python train.py --num_hidden_layers=8 --hidden_size=192 --num_attention_heads=3 --num_key_value_heads=3 --head_dim=64 --intermediate_size=960 --vocab_size=1024 --hidden_act="squared_relu" --norm="rmsnorm" --norm_place="pre" --norm_eps=1e-06 --positions="rope" --rope_theta=500000.0 --rope_fraction=0.25 --qk_norm=true --attn_scale=0.173 --bias="none" --tie_word_embeddings=false --parallel_block=true --extras=["capped logits"] --init="uniform" --init_std_qkv=0.0361 --init_std_o=0.00903 --init_std_up=0.0361 --init_std_down=0.00903 --init_out_by_depth=true --optimizer="adamw" --learning_rate=0.00211 --lr_mult_qkv=0.5 --lr_mult_up=0.678 --beta1=0.95 --beta2=0.95 --lr_head=0.00399 --warmup_steps=259 --schedule="cos" --final_lr_fraction=0.03 --batch_tokens=16384 --max_seq_len=2048 --doc_mask=false --train_tokens=94200000 --max_steps=5750 --dataset="wikipedia_en"
MLP neurons of a small language model. Each row is named by its layer, matrix (up: input weights) and neuron, and shows model dimensions 16-143. Each number is 128 + 24 x the weight over its row's rms, rounded and kept within 0 to 255. Numbers have three digits each.
After each neuron's rows, "fires on" lists the tokens most often at its 100 highest values on Wikipedia text that the model never trained on.

L2.up246:116163130122137105088138116135100095162128128137108185133094144120164175110060135126152114113120123156139136141134102156147121145146155137106161171135160081130128147111092141142124137121087165080161146135116111115104158110153179084142135119112161138147100109192103120087127110139122136109122142129124114146129111153114153153132159118151139130134135139129104131175106121144133091134161
fires on: "enc", "er", " Count", "on", " part", "ed"

L2.up944:156113123147093084166157113135142117122138143161090069147144090158131144135150127110111128158068118095133103133108126134099130121092127088142134150184141145106118117107157151121129132037103155130119166135068125166105100120142166113111131163147126129171141126133138141095093106110133118110128107120129094119117129129145128133073122157130142136161114099126071131112119175119138154120134
fires on: " c", ".", " y", "um", " comp"

L2.up290:124130108110146132153126140156131144119137092121092096122123081152115143127119129155141171125110127117133125102152127113127141129120115106136157121159144127142064138115168119174153116113145133094058103112071124168119110134154143090153099101149138146141153139145127108093112138100098125104107150126094123120136126081123116132129081148122170116159131105136117148098110111161121169153100
fires on: "0", "ly", "13", "19", "."

L2.up714:127122146107117119147146142106104110163131125144092122134172103147141090076098143132084114157127129100112123145112130107112130076130102144144134140106139126162132129086083147105135116150112130116150178088109140142134079104127169122092139169143117152115141119128148112093138090100124173183137091148189116149136135128103147148141172157104149119102136143081142142130120105127134128129209
fires on: "ran", "on", "om", "ar", "use"

L2.up136:163144100138108123100123079132123133140147154123098199137128156117151119122114172150084157103159129122175190123150099085120138141080140150118177144168161126186104093097134132127107122153110108129157134152155149132143172130140136119102169103116135109162123147134156124145185076149126135143103151113091186121119135143107151138150141100104118123109113128117128108119121156104137105137130
fires on: " f", "iv", " in", " ag", " w", " g"

L2.up693:113134148120140119126136124098110162111125104121072136163151104165138180120119143077118123135121120116121125116093129150127162102108128124141181135144145132182107100081092133108157129095107136108080118193118153159111121109107142079162132144118127174158129092118159161106071086092123115115132103098091099134107136126074149136129142130109124139123125113106104122112150114147193134117158
fires on: " act", "ort", "at", "ot"

L2.up592:132167160153123150133106131137105143132118139162084116103129114116143138097128147155123129140129124108114142122154154127112134090130112153122145174175164111136125117108137129171119122131088094134105167123122117182141140088136140118183187157110106190151147156132104102133122109124162126130109127113140158117092108142148176106124119113129130157126144130125126083133139165116117147159111
fires on: " cons", " c", " sp", " Y", " g"

L2.up785:107102127116136143121105140150144148106102128093132153126127134123166094124157135169130124112128135126161181158134124143129098115149131168113139131153157155125088151154169116135183133166133092148092129152123138108104148168148139159177119147159107140107172141176156141128130112123101122115125171163150163121080101074155150130124147125118171102124127132127170139142098145069120144136141
fires on: "°", "′", " by", "ince", "ubl", "\""

L2.up916:158132145139133119112170085114125097134167122128083107158113110151122163099124136115136098119089134126095113111107152134133125134127119132131157107133151129179109124091124121088106117096075142119118136173109122116100128094102148057093163118111149152141099117107129133097117104127111142089144103123112122099104099170173159133138140159129119161135107115152103128104137132130162116153134
fires on: "is", "et", "ac", " includ", "est", "ater"

L2.up890:125157147099154086147132069111143186109124091111136127141140140155149157154132120105117095118140144105133126124138128152130114076106121146116138141188164117125103082136129110136124123075102126126076119111117128140140096100105140113121156137114128151145134133119174132118131107105124070151082128127093119096127115061116088134106121125089147167132085126105130133132086166150132155105161
fires on: "end", "est", "ep", "ent", "et"

L2.up661:128133132141106126156129121149122149139135125145142097153111125129114176146122106112111138120104138108106133139078187136139140121132134077152152114137097113120095124143092147085083142134125123132094112183102128170110148144135111122120121136124114157137155094079147121121127143126128108083101136146127128098095129057105138068141153200158094154122113087158113091099151121135159136142149
fires on: "ne", " or", " of", "ome", " The", "ree"